config = dict(
    n_layer=14,
    d_model=384,
    n_head=4,
    n_kv_head=4,
    head_dim=64,
    d_mlp=1536,
    vocab_size=24660,
    activation='tanh_gelu',
    norm='layernorm',
    norm_place='pre',
    norm_eps=1e-05,
    positions='learned',
    qk_norm=False,
    attn_scale=0.125,
    bias='all',
    tie_embeddings=True,
    parallel_block=False,
    init='normal',
    init_std_qkv=0.0293,
    init_std_o=0.00678,
    init_std_up=0.0293,
    init_std_down=0.00277,
    optimizer='adamw',
    lr=0.00107,
    lr_mult_qkv=0.5,
    beta1=0.9,
    beta2=0.95,
    lr_head=0.00501,
    grad_clip=2.0,
    warmup_steps=455,
    schedule='wsd',
    decay_fraction=0.946,
    decay_shape='sqrt',
    final_lr_fraction=0.1,
    batch_tokens=65536,
    seq_len=512,
    doc_mask=True,
    train_tokens=950600000,
    steps=14506,
    dataset='wikipedia_en',
)
MLP neurons of a small language model. Each row is named by its layer, matrix (up: input weights; down: output weights) and neuron, and shows model dimensions 64-255. Each number is 128 + 32 x the weight over its row's rms, rounded and kept within 0 to 255. Numbers have three digits each.
After each neuron's rows, "fires before" lists the tokens most often just after its 100 highest values on Wikipedia text that the model never trained on.

L3.up637:106130169178123167116078155195129121058125110106094146093115124145088059155135128180120102109154104114116158118180137181186100134165158096167199136176085144155144132133136078161116121159183125125138174122106138162178051123102119135079110080116154171095117091071111097117109122057095172128130157135149147153147135140169097138159116167106103121129153097176174239172174124094144127188109116119099126148123090164151184133104170137148107142169135152141103174095210109102154172123202086130098134121137131129133082194181142130056092128176086134096153146151085046125177122112123105093
L3.down637:139157107113131129138189141130134155167137145166095107087134144127123107129177143136096158158091148144140117105087029095127095061132187174113097164158144116115129125131171115080182073129135201083146146107187134089102162151090117146208101147120126163221073139148073202101046092099091140149122145060071125114159124085100116144087223158079098097151115155155114192134117124185149138112084115185181114138202091076100130152148150142145139143144188068063160112146087143172121120100173120129109134093108119138124122130111125162192074108114109146131141104111111121128133137112159160149
fires before: " |", "-19"

L7.up707:183132154103132116104151191133103120148136135116147207122139138044148169185135116099086123119126087137131066145111082134213175133147138107122147138128138122170093089160078120050117140112093144102138144137122095110142151122102146119166117136148077154148164158153105149136141101080129110137110159075136081168136178128138133100079101156124075193142107153165101137118133108150106125143115120167162113121166144135163135141156148109113103089130130090070114118159079144085080144134171093098097133177150094069163135096153105137158222147095111140108162128140128143115124148166103082152
L7.down707:085142095138105140082157138163123154108134105077170113091147086083120114153153098168082095081098147143133159112126103131129090072117199095114112159171160157064132130115150073142144166130164088139162161088093089105172103120135076186140157049053148090156125157175146137133166144133142095155097137125101141117120112083152124196133107097131170133078132120151141159121132176112082146139134174107112151124163122178123116100118134135168130113193178068119133136133148080139156162090071082176114075124092185154216147166142127171122103117123129117108143128152079051182137099197106137125
fires before: " |", "\n"

L3.up166:119099172122125192160135172172086136043119117121096195116178106142152141206176133157109078128124152098094092095074152121129123129121138133121096120149109162150098124181142095080135131134122170121143095116109144151143093076093153104129144119154174132103131141131109110139159034097108081163146140121115133117133141182121141109162132120131108140148159131157205163118131044102103128152158107127191138133162093076116134147024192143135147148182148125082072143127195082134125109068156068171135115121167106130135133150197111111089131112155098105150145135127110149147139121156173096128
L3.down166:103175196103130175138132170092126108175147116129131118048152139112120148160139090118094088121083109111123104093171115127155097085104120066143107131086078121126105121095163130077175107088186158106177113184174127093186190086099146111175120102143111101131110116131137080057133100166086157138114136141079119094162125118103136164070213155147158104128114149129085132115151136151089101141099105150092118133140141137098158179134189111153163096118093132125215093148085133156160118115140138079114151130121096138117141129124171119180087128101073145123165101172130147112157172106134124166
fires before: " |", " 15"

L4.up196:114074112097067122078043118159072171106091138073101117205128185117180132082094118145145047134158157165156132117129133107165124117105103182088117120091152132166159103104132073121097118172119165181097171190091142156062161133098134133155133087098129126151132053155089119153097136147184177180140130128122128137157129154105179120141120105128203125154134165147105154078090122126082057127142131119093101134185054068128072081101141129130186147156112126115147156189115109123130114150175140147096156129129125110149105098135137127130129098080087150158099075113094123118089105138130107134
L4.down196:133114176107108152171123069053118127120134138124108131155122154127100174163119088156072097096106139173152160124131142069157131106116214101111149157132160155127253178181105130136136147139075164120094132145166141130138130030173071127086148147080115125104175096069177172134208151116118108135113083107129097155160096171150145091134133060115112056077127064135086118109118102127087096177113107108179130069162148138107094158154123135179108159130083185180122069100109087138145151130104109190126152132117035143128182142121105108103137169176136116126150131117149153116150113168135123102
fires before: " |", " of", "==", "===", "\n"

L7.up1290:173151107101118090161144178141153170071104163172076172153146150085152150179116168096137081124118094154156150135119111140156140127147163109060166143184134119146121149195089150086096124078167119112139118111132097109103127094116180161147151141164185139127111151162148133162112128134147090108139115128153080055105133070171110119119115090121065103162113098099142186123141136175122111140160146158171131142139084145109096164109115078107191097137116081179132140122115110083150116129109113090112146130149111115171136127186093133198165156123129162096154154122111070152138145127116101187
L7.down1290:167136102116133196148086137097122154112114166108124140075134130136170130159142167237061149130108113132200139075157084095204119117082102194132101064081125134123112120107143056098130073135138171146143144146208151142104126083138109116140156090149134119125076188116140173110107140121126105151134099094135126094167136169163125115112109154104139070097107102163126123147118127199067081113114135163126147151162063091132106112136172127127149167103165069159140136117112123115135158181118093098167131135115145146106122144139097182136126109113203126105083058155094106178101118208115153116
fires before: " |", "|", "\n"

L3.up292:162107139139094097132133164107124146087115138167178180123085161117100107116097133118136110147096093152126140111084045162132115081180187177142070155167146120121115108137142066141095147153099139131135053138147086174068144069124185103119130145139171131089153072115139096104138180086140094144134116089145113082131205071098082161090206144125207126136170126170137147138117115108083131157090144100170133151142082090104107106101139157145118182129120114140119141183095086104132092114105069125145159170141091093091160109181112145119156114148099162149152123129128152128124124110142105183
L3.down292:116125105155133086085129181089131112131075149147125077135074124131080127106121085069128165094103062080114209151165140132188129089131060076223119151086150170183079136152132081125151075108135163114118104099081127130089101164184123071148139145130193142147139151079126081139119153126154147183099100152127158097136056153116150142045136136154163132122192119114115113132137198073150159181089182134080101136118148155145197131180136152105137119168119070163148140130094104117105092108109091147173177092122139138098202102110076107113104151106191187128145124123121154087149115122170106127
fires before: " |"

L4.up232:157154134158105108125048156167104137133146124142038183122132132030148165171131107142142160155131107168197094103057084106134148122171167122087186148128104095151154122168111121088121150109083171117115096103116134097095158140080151148121112140139123116155124100154116156124095124141154175116146137104125106190165157081121122178126196175123171175134164131102165124068074122193158154179149153151121111099155102080110082141130120119182132098113135138082192132163108119067120092103146101128098128182155101076126169111120085141182128107057076148139196078155164192119126171045144110172
L4.down232:187136171151060156102129099144102134121163161154139142140172085145061094171178136111124150116092143121116092092158180112135177148152146064087116164132192129109109112140141135096148100116144149142101061137200112119135128125109154172099157142161080156137108113086154143153076120130111145175217117081142156157104095107102161188070153091099159127140133097114150118056154104090100080114208089146113135129116160115068118075148116097123096135096163133177144127091159147123096115109131050125158154158184175173208087121115194145134143152172109098148092125106106080190131202057107179119
fires before: " |", "\n"

L3.up1024:128118202123046159102140110078107091165086132084040180161154141143136165073143142127163126146112125188162130107098139164115194152126095170098158146087146099112140115124078173136128167155087139201099136130181159111090105103099141115157152136131217120135156096165136136157100119151145130184168144131115181141150172129114155177110166140112127116155076242163105194077137069133121176157106133130204032154085117130072185100125163183130130086194101128110181107137119114127145120086163102111102119131139129123127175080095138131149150124079092112133151153149109185112122156163112110170
L3.down1024:132151126137129115141115165165134108128134122121132146173131118108094143120175129093159214140125137181156231074151143144133100097102139117132105127121148148118149126139138104139161130159111115104147133081159094120124102120145091114096127113086149140154148175117130111092108131084056121135149151144115137084142147103139095093148096102123147084181164125212142130116161083159164101130132084116075112123173155149119116140106106138132106142069166120174170143148148132136072143157186078182134105109111105132126095143143114141158197129162122196123108187091086115168175136135130190147
fires before: " in", " to", " by", " on", " as", " that"

L4.up965:111090175156102157203081091139084147093133121085122164102074146122112097159121117142160108154122127135083117120156171131113142155149138173186121181192132148157109108142173113095090137143085102084121053169165172130130079128070159141109155072125147146111113149146213137129141087091091129099133112110130183183116098086157145199095144108104149132117162152139142193140152110100198157136170117126154137204117118119116155083118183085159117155177120107116156087126210131147131184162150105131071094136164106129148096163172178164084200120158102134134116121144155078121165141085142129107
L4.down965:083094066087106132130111093089152143157174168149146138118192142160152127125185138167109115155128142107116124123134116203154081107140144164121098082140146167084089112156168156115097116154105162150104152183067064093139107115069137146200151154116097139080105131130101151152096132070068144120121165103151169090137084128172129078093152143121113135146123142162219143097156139164070177123146129157216094139184173080014094087125157144148114148099126141158132066120148126163172150121150097115159142084159185169122107141157144181086093134105088199103119167078117102166130192128106100131
fires before: " |"

L8.up75:140084185141120150187101115083103129131127126136118185130136136117102087125147105147109142121134122128171117131154123174119152137168054143054158103140132069136123117169145116136155134115078104085122134143137161172109130141144176110092126186083102123108087098140176101150099129121181075138127198079156107103100112127138114193097143134130113142126178079141123104137123167188149072167119166193166138142146118131129099110125120159146118081121103105128139102156184149161105164093169121207101153136141118138154103172098155136158120136124091090171129122164077137084128207129089080115
L8.down75:180147166131101147174124158094159151124096151134134211152140123119146125145134128108123152121098126093155111137122142132133142161125085103053136150117135102114101109107119103145138121145114150097106134119164130137129133146113146097000098117134115151155173113139126105117068133142138094140111124151167131120107134094164103169122142134144080147142112113084121173157107100127113092137108084162141126141178135128139133140134107131137138099133096131135164131167135123120123125088153119150110121129134128129151119123146130150120116119127137112134124117110072113112134155098157121132
fires before: "\n"

L4.up685:114175140087163171131152136071108094030120147143145166131091173149102141135161158163113126135107128134068140084124119096111158142184109080078100147097154167125117189116118141181112107101140149163109156093127170165134097123104199135124116096132127088163122111156158155114133100060078111135125117103115096129110123177151139147095130155101157147159099169173167174106146131161146104104108091158163137183131185122162137126120129117130067070139112137155095138123162062112129111137163104123074133152230098093127143240158152101173146123078083115091132184136166128133115228108140106156
L4.down685:121125093121069142175136076056124137088140110123125117105145110136148150164097176102101127109114119130112134163140143107100136104086203117109122048110180167047110142119102105193095183050144108110149172144140075115128138146147156139134175165108112152091166147156105093126185157134135098146107093160119111139150136136144138172152168074125119070116108156113135134154138079083063150138218126130107089129121088097124145118119104158149111103096091133099169132098153185143152099105140158125086084078146176107149165089128152176072085136102122102123092122140104122161080194113135160106
fires before: " |", "\n", " m)"

L4.up1500:166124086094160154175128052159180099095120081127123131111125174133080163078118149168113097062101068141115097136116143136103095197067124098127137111196149178138158109156155168106112129112110165099107138132129089147132123117145095172159101150157088174138162135132164095136165113076124075102152120117141125146136067135171124084163152149112112181176171185153115055154058110122173144129143171130118110168144089179160113162106125202153126132141105139178114168112152136118108194118110132131092186103116069146136148087154096146114195133137159075141133151110138109096095182091087139123
L4.down1500:070198114047133155120113137106064149160153155193106127139168106111149121118134144133118115134114149113129082159124149173149127081141187131072130108118113165119078118099162095152141154141133139085186126106168078132048174163099144180150132134155161098136142110087125214181136177117142111144124156113183107093126106138158123122084143093173090110116170047101167127132129119115131062123140148160097180130114140106124122151141195117127180092093169132125106087090156116152134137141072113125198115139118155114165150146110192155121128153151115120119049123134115106144084199119102177089
fires before: "\n", "-"

L3.up979:126108132127156144062131141139087134022176133156148143130131150142125127165124132146137130114080091154104145103160074145113199114164213109150119177196126109120163174153123108144136130103100161122093105125108132169132126115101158140153139125134140114087156093159119150141109174026119121143128136110077120115065188115149116128117115133087182108112146118115139143117108119080170118187142090114156129160084131105153092080127141127118122135145132128136068125152134122065147140176126093149132147142188120110069206158168083155120180110143115140150213135176156133143154184077157106095
L3.down979:108126051130130090113128130151132131152147176146172091143127184147076130102112127061113158127076090175110045173119188147175128111115084163174151115115111094171099079098133091108134180054089114083073141138137069111080146131129156140123125111115188097166141165064157095100126153131159110163148117131102116126115169109120145204100175159130147208104151168094132146149171155155119142129129138176085108092097160162118141087144151129130083129107067081158131124117129092107141120154132130111099189106164143075103146113179126116122097127124199163164154095139100162085150158149162129128
fires before: " |", "\n"

L3.up96:094135158091109188135143132164135117097085132153173188149151150148145079180136160127138118159067172143108109124104105108112100087112141135176121165147114074138151105120126118121120161072113159143118138110119108116134121086088208150128122138133165140114102143061143147120177104161163109173105139130128104148154174137135215137164199130168172174113132117161140141164164055171047116161114139156061151172177151164122115111092126119131108121118147071128117114142102071128138092140089168146137143142114115056155091171192081145140052105141108140174167093150136141127214131140077133116
L3.down96:124084104085157169176119088170133163140131162143129163157113200132114104162149092161142072148121128138090143136177124108158121101135194122043128116184135131125210105137146153183063076090136099156108135141122125054158226096169114163170130153083112141091135169132068137175195156118117144099156140155174171090100114150050143072112179167166125139155142150061088128161145103119101125134079171105129071065111109122125100089170075088167147083120089149144143143150115159075103085133125136145121051104078100125186101132190180139081123106165117128085109141146146141148156121139074124107
fires before: " |", ".1", ".8", ".9"

L7.up891:175147174111110157148106090098090168155097158155135184119124153100085072113130141149114097136151137116212127138146110153140141150106087125043135142200106114108143105127167111084152148096117117085138114135151143120152144133142164088104118137071100103123103094079191105125124190139167072107137164134120125119141110103103160187104156097141113176146213093142143109108094172150126077171143162170143127177113082161167081162147100189172104111116095122133125109194147149157081171107167148180083122130146136136113162156092153095147112175164111123128110124188091114094174179077093120145
L7.down891:176118177136130137150126132067099138145105152150155200121114111126114120099130137137136122134157100135154162114105125152114119146123091126061143134118122117097139115140125163127129115117127139064129149179133145176125124138126102112000116126078113126115125084136102105137095141171134126130140150143159121093100113105148133160122119106137110129136121100108116139100110126118114109138113135128100121138115143126145098098137092120145097090140095139145131095162140126157108120126134135138142142152122123132135133149120146106128145138140114121134100152145085128119107178143149127125
fires before: "\n"

L7.up1419:161150134146138074180107153162123163106132126146078124124098101048175161183160209143117150159114127166163143132148084129114162108166128112093103118128142073107165164162094077092155167069073106095137124097147087118159107084123138150165130163146183129111101130187157104146120132048115109121130154080107105163138139099127124126122128171151027164138130147102093125129125116186130144151130088187146111123125121077117070131141119132135145132151133112078166127159118167078144137119157084139137110125142123095166132127101123179156152106091142133104172083192153138116176115153179071156
L7.down1419:150140110157162128122133175125172142115117114166083146129122144113206125163176103138091118105113140164152118103133110144147099096139130086096107191115106109130117150132093146124118111140135166191189115091161153103112125117110119165157181145116143127089094150130131100062104158089099083122140115215142087081113102056183120098166130110131109184109142161154153148132119141127100075165171111171125147139151110193107127153110168161133190170153095086150126127100133157146202130053156060110136070085098136166162118133123132132096119105125113152138136076127090124185111135184140117135
fires before: " |", "\n"

L3.up278:143132142084150163171117131139154108077083082081190218172080127135150137117144171141100069062114052169134086166169121161122129142080067123091125124118153152118193122135139133099133195140129143173146154107103120141120128110139145112112126117112112110155160122125135061152125174149111127161138105109127143083136099152145151074169077106093100116201139130150095122092069058141127075144112111160123136135167131163115102171109100135122093168136115139106135149112159104148139194096087122191094118101137098185144171131150163140102173157153143091131141122095111108130092181118152142116
L3.down278:108135099069119123107175150032125113073152107159128123083161132184096118129143148124109133163180116148110113179078144160142081113132167116133067161167159125102127151158147103152147103107126121157084139195112111139152110116121138158087106128155150115169187115129134163195099174144141129111095153153146096076116128114132167137117077156138135129123055143097173148189170189095159119133097195064128092153127112162123136163098133076124159073153057115116066185126095109140160092110092107163167106145095114117079086065155138069168150132109126121199107163169113111181149200154113127160
fires before: "\n", "-"

L7.up1030:184106111145089122101110141126129140118113094161162169175092164127162150119051068151102080145192122135140121117084138121187131136155080160127156113125168146140070136153069138066100206129061197153097164158132121133103140155083130108161127116135121149153122131159129116163171158126160118144129126114136088111168137085131092139071087127167136137188112173089205138136102144102088086137172117166080132176164149077094098064138117139185174136201152131134123210141111064124119097148128105117149118162142068088113141148147103124144096096077106052189109075178131156103129148149138058101
L7.down1030:148176179123166138140122155077144153062192198114138156196070151098173173149125105090089065091120130136095158142161146135136142128126145096182177095169133134176156146112107074121149148061132166137148148167146102130145096141097130085066109098085086096155112191073116191163127147141124130129113097130078123112111135122116111136135129151148112105146140140127125145153097095134140168146164118141155092156179188116145151135097088155132163079044173110162073072144099120061061072119130140187145131090136107119136148161217037129130155181085139121124140078096154119128112152154104067091
fires before: " |", "\n", "G"

L3.up1400:128106166138134152124138125116073119098099090070113182136208155092044122216118114126112074110063084141144120112127184140078118142141179142148116150155128130132118120118150056124109118136144077076087118199088148129146058154103163117122121094127137133149096166145168119134163129079129106104149126098103127110115102070103096190119144123142148116121202172154100204146122091118128186170140118115131127139123087148111200128131214130138071143173146114127111138159168126161120187135171096165070061123221105113125123192182106076063144132188099077125128160166156091103148137122123106107
L3.down1400:107166110093109155172156134088080132129158190096143136094154134181140139152135082141098109139172115158143153136142092164172077073144133144139109141094090109141060109110185118104165177075131134156093157154140131101140117108163169132193120168101111099148129102097096206091121124078119119115163175151173129088157104131183099088117159164132100148186104156118124131080190156116092143130151156185194151193157139118037128100114135142116116141071142112183130116165178094135168168099126073087175180090132112091124105119134130129079132093169140163095162179101134101102174131118106122122
fires before: " |"

L4.up1216:149095144131086122104124177118111118114070131147139164139125163147118073143119132180123118169083106147110115103129121112099092056155154097094125159195166097137136126190130094112125123104083148106118059143075104187126124113082182145143080158126163111113166103110109097131117122056116175157110116095094124119102139147145138121069191133116240123108246100157131101148104111119109125153129112106125137179160093116117155093124148169118096110065166105091084099139096136112083105123069072152113199156129115076128204139151096156091123110099085198160197120156129157155126137081089104159
L4.down1216:151129108158111112091107116134092113057049109147177115090111111149111104122159083088141161075089102071067191112125173127160091127109124171141174212123183166132107097141108125135099096058099172135082119126078063106083160167139101135142163159081164131115142123118103080178103113156103180169132133150135158091101101154116119123129187189115160147123123120124149147150149140087143125152116164068053118163116165133104119121118157139106137129176152168181147119091125136124156100128144103151127169112089102092094227122084116077136120125092121182136167132139138159135158120116150086119
fires before: " |", "+"

L3.up61:129093161076113139144116118077044124135103174129093223120139104132171158126161107083101146131108114163126105100065080103109176179119118154075147124146177098108131132115078162103085122125087137159141154165165190083115109148075108090138135130138106108127078157166153128157158124155154064151159141081127158124154171104123146128111124167101113113155057215137101187090076164160134112095114093159133067126148154110150149134107157178101154132178124152136145130073130121129151084082178091130100107126144137159139111118118117119119146167086099154118129154161112137143070231132144130146
L3.down61:131122183166129137098077147181149152131154120099189031126101156132126117133101137081112182197089116153074107136105188020095104145141152110203121153105097173066079101162124042134175150129170101056101108118124139168118152148124148161091136101134114157137101102057160144157116150163156181089076144150120150107118086164107130126055202126124192117147141154148115132133138121098167139100147118100140136089115146170135101057197121195090105114122117126119157122117155084089045193164119099067122160136137132090064126136125102065070145113148127137177129175133167146138175109171157151163
fires before: " by", " to", " on", " in", " as", " for"

L4.up759:158107148157075158106082164133126133144139104101187225114162115123127110111185041130127143170138079193101126107080140150119129094121117162119154125156125140145074060135102122100118131111115158170102118155111069145120148121122151122133161143144129124135169125191074115122143079126138119159091129116154140115128185086105140145143134170142158156129132109153167119151129111164081101103144120126136106102161124087135081114123165136151151136132135095098113120145114092091128091171114083164112086162155097037114139179124104077158144097046136135219137077162124106134146107067153096154
L4.down759:118191157146131086143166135082123180155098130122112134155054100093100096178138133125062098155142090069115147109123190120147083089085112071098172127150119159159061158099116104140127146123142115081214078124106132107058098108113069169132121087159103143188171105201115078129105136149125158130141144121133131094135134151067156159105096106152149200070143142120144114124124187123167148166156140147114135159120083109068165151114134098188127101141107144159166080172090161123136140116123128146123155106198145166080149132093118179099105161107131148124116149113155165121142168153113105134
fires before: " |", " m", " Attendance"

L8.up942:113158127127091098094146180184113154124129148171107228110107139102121124134106133107169152152143147178129124084102108123090080054122166087114086177079092108147144090110099132118128145101113155128111175152129127134112135118092136103156096078141176095157123108130150182140087174121189059151159148097146150150116190120088129109159107137185106079148144141136167129161107096093114138093187115187129138095131150177105158118057098140111185121089213099156105077169109101098116058078149102177126117146171152088142140120111135133142109083092129169188162066113149142131141128126128098160
L8.down942:090096198091129151130136117107151145160129145115125092132141129140045120161172130167104175068132169119153135114098143111114107149119141077138095152172146153164112146081137089121162116084097100140092191161104082091106151062185083167158067087090151178139163129169104145119123107132105202132086133149134053113079118137105121118134139135107093125096074145097117109109106168143156119170128145127045155128094165141136129199143096122151059146113147108149095100111159088178118172099109147108058086111125142149184134067124169138137092010104128078096077166110098136147146144143163147110
fires before: " |", " ("

L4.up239:148098171124113138078109128099066077092097105099145164110129163156120124105150196157118101155123079168088110080082060116102140126146175077123151124190121126120145119172100109143107106161138123155147179088131088214127086141104190076132080163128157100101127083120172116109089092107117097086144119140106130141098204137214149107113122134055169135119119146155094129148099135119142107133176105119182153095144148072147141154107140144101054089090136122151142148164164100080110108143214141166137136152144162076142167148213070197128152102058111134130155135125078090125099154133143162140
L4.down239:105146078132146105119064148096166097123195216141132108152103132114140142105175115079128155097101118047136152169134179190103122186087129188120162193159168136126105134109111116135153137093161176156143129113164130085134125065177145133040159105148123138092152133039119206122109187181148073157122126209082170061137141157169116152135121154131134152111093146121138185110127115110130137140145185079092167134128113145156136118110136120105140068067111111153096109131157100097123096136136098102083125102139066112192138115116116112118098129115116147114159134161145151145151119105133138117
fires before: " |", " of"

L8.up397:095129166147122082130127112127104127121116124187183188098094139104107135171143139131125159115087082120149125103079119138177150151122132096154115119181172122197117158176077110115110172060130146106101072166110079140090091140121182099115113165092135119104119077118111130156105092077138116142072101077096138135120158142106116105117154119084160176123162128110119155134147126119142113110100144108147155156147147123204152165119117128145104091104100091135140131140098074104070074157091092154087136150115122055140192165171077087133112097144063126165203156172139068099154122118132081162
L8.down397:135127105107093101103088089144121126140102116085162119146137129152175083148179161165139114124114146105130186219150144121173132133107137097162115078097147143140094105122144132159103090121141144124094148146154140091097118105135205128167194175091094107092139065111086137137196169154169169104167137113143158075117143082153170104120156140053191134135113120072143125155155158117095122115169111145124137158174125108099132138144167158108117090141106112145100129098204148086165099133162127121158152125161121081098158176117123110116077092120154152128087102170102164133134105072060168106
fires before: " |", " 0", " 1", "+1"

L4.up1341:103126176121114118121153160092115088071166145108164178130115127135132176097103148117164182132126159162132143131112171169062128086161137116102115187167140099108187132140080050049144137163121191125120184116111148167083118153078156138148158143139111097097070077110139084131131173108212095160120142092118097163122133092126119128158145137108159180136157177127132179145141126111113129154080146129107141100108175143089122083068135116105143124085139139125108149116133036082124070128139102111135096109207123075140156124075179143135142130110089097125141156151152152129135149118115080135
L4.down1341:117102152163137103138170125110127052070161134109146168057147123170094130122180129076145093134133151170108146107131128106104109107140096064117086141101148077130164145119107123179085144106193119155149149106123130127130130135174141118161140132143130085082154127135059125136101221127199130151190156128110131108100122106108082133149095162137087176124110158110156106145123107145074118144154112140108123113162191156161116203164155089162084131123140152132148094113139150091178159086059146142086125045178152057084126104135171127111155168132134140178070152137133143151132138098104120106
fires before: " |", " in", " on", " at"

L7.up1344:102129114080129129109102141135157122142072136104077156138113152080150134166160105122134116111152108172128111131099125113147123110127129114109118108155159115119131141151133158131103143150131176081154172099152046124087090159123189093153160192141128120113182108217103108195123116085140165097160096102144055110111173134183124104132117148074130119166137155090156060106073101188145131111127160129177123144161154154090050150082092147163180102101128112086122126196078099093082154124129118171173157152112061149161102078185140146167170126133102151131134121138128108176125154109169145148
L7.down1344:110171098132164105151120133161125187142137172178133122107137118079134149124132108217120161120146091150152141108140109122088071101079159135097069111101061123117118143141150149112157058151160137130168181094100118081149135092138107139218109120057154145154071131177125153102127112140128138147146135159127138069135161149163188128123141191145135137109077112104104167134129170098134118121122124110150120169129122154119114063131121119102161068142140127193133077142118143174171140064171110140164126112053223131121148174132208168219083093128120173017149080070166071117150130129106158102
fires before: "|", "\n"

L7.up948:155156086051146077122137123100119126109131129129072157129115187114133128180133089067112094184094114139104087112073105075171108140121113172071158157183178095150113167116136114105081116116100183122136127103175159129109161151079182230126176145138089103127168137143118095154121130099117078131156145080096134108105114102139185112108135122117115114167158147099161078156115111189142059152141143110124106177195172120161105125142100087110174112101076105182134112121116085107172160121134096140151178186149133121120089071162093124198204102055062089128150151123092127111117174138152097142
L7.down948:177201069101179068116123136072133146135097113163107094095154133137173125201173161176099097122125084136170129124155055101127127107145128162073158112092099097116097167125126108074145083133129196144188143166149114158089135125150135137161097110173136117133088157179145160083083155192128113114173088133133118129167138112111163135111173169152082112102146152078129119146126139121130113094124115135126153168113087118092103138180107122188189113100133143145150104153106123175119142109110104157118137213124160175184058069107120185186120095069154090167110127138104069140128111117108144085
fires before: "|", "\n"

L3.up1143:159127142094086130093122116140135080123096153108100199119154135124106120103139102070130046158121110111157142120140124068154114109166125137067078184102134113175116098069058144172122148169086202170157160146123118095084141178158127096174139137103152110206152076138153109150117084121171125163095099128139110120145165178092196095169089108107169144092087157161120149098110127118076056172180128086161113113119159086149126037128100118118102124146099098153155132093072115119126122148082093147157119207136107107148132143136191116112131102099077154131100160151111117118135077112115141170
L3.down1143:105132162132165132182118126154129119107080065156117152160104103064165186053102120062127098122159145104126223164153192065082126116129122131114162181132170139148108109091096127133133096121172108105084150109141194106087155084159100153112113131109077114138155132171095125138143113111115166144121128150173134166110133173136189062214089127140092116109144153101154139173109118112137158099169125097136129191178177093175180139053141205134091129107104183176085079166124112150117124143108101173119106077074095144123166149100137099154139107101128130141133118121117126143101129105091156127
fires before: " |", " of", " in", " for"

L7.up656:178159166147094163175089092083073180119087143136134183130120157077087108129101187113117142125154126107192143101119143191181148157131093123059172125180116107099154126101172105127141109077146145071141095118166133113094169141160175111060065109096099097112114135124154064151127186135159118100139136133141158119134116092106174207086144109172133162109145122107137127131127179169131084159144172167156112164121075152153094105155108171135082092140083139160187098167187170142107124118171134170099107119128137133138151149062135100154120183132116128145142148181103124078191145073086123126
L7.down656:162131153121132134140144118112116127129110153148130183147125136138080151134113126145167116101122125082130142106133125151118093152135088140084153128180120092049158143119149168116112132106125123083115142167148105120106106140144130138000096139109124142132119108147138093137112136146172105151123166158105147122149115096165135158106120103147103144145137109107126136119087126104134093142137124146139129171110118158143081103145094118139134108132105143122139103185154126152107112113125122201146122146136129149150145118132131124105143160115143128133146116153061129126115166123125134120
fires before: "\n"

L3.up717:091093129169122167069108148153077098084113135112118189118178189159062094136062107164121109045099140108101129106097157157113119067178202106127182159201159106138162124179101126135128094174142094136109104129167151176088066107073152137149138108143141110092079124091112127106137142119149099138122124121122100119149161124150156124121117125140144136113205093190135154132144095102155110180142117099173180180133098193136186110131170109127090130165131163125064080099173106122131198155153104156118100124156101146115163162164085104065160120198131111117152163147127088123167095110115133140
L3.down717:138132114139160086127144196151155172157132157132055118143160148130121078112119113176123182150129134101106153151095014098142092087121163132130133060140138118171118155195127163133135066118137137077141160137113138071160155094141074168217141159135128115173137123137120206140104092078139080153135138170154151151204149113113169128158155118153140124109069143185132172131136179097103158093159135136119143093179110051108132138154137101160139098136144116131147120123116154165140123107190106138162064134088103127052085158127086144139071159150122174097160146124117104154167136151125109146
fires before: " |"

L4.up1174:092129181149081115084141148110128110103111140104136163210119138162151158179118137144135096159134123157120175142036162149153149139128152124114119145146160093161172141139194110095157123171122114170118087130149084216091160105088224155112117140131128123098143106152125082126123190148119119189131094110132163071102089123107128113088147144108183124145176138093075166137126118129115102131153119110161161137156167123088079076188151135116153143074102100141134143131103110120126110185103067160095193100111135140101125119138112114124144093090183152144132089092140080156118102148144129145
L4.down1174:208083173140117118179102153119173136101160164122137121088105176156086127110157127130131191106134091128088143132115126132168125150126127061107159110124169097148125146153101189118137141112181138165101098155144086127106120181062091151166125149083159147111211126095086093156085133161138136130187122131140136138118160111172162092111145161085153073096165109066136138127144096118160100121102195124097124169106156175159165067126097089080146106122075162149158110127133136112177123132086079126098155068140159106125160132137104126087157166116120151151108066075133118159124075161119147157
fires before: " |", "6%", "4%", "9%"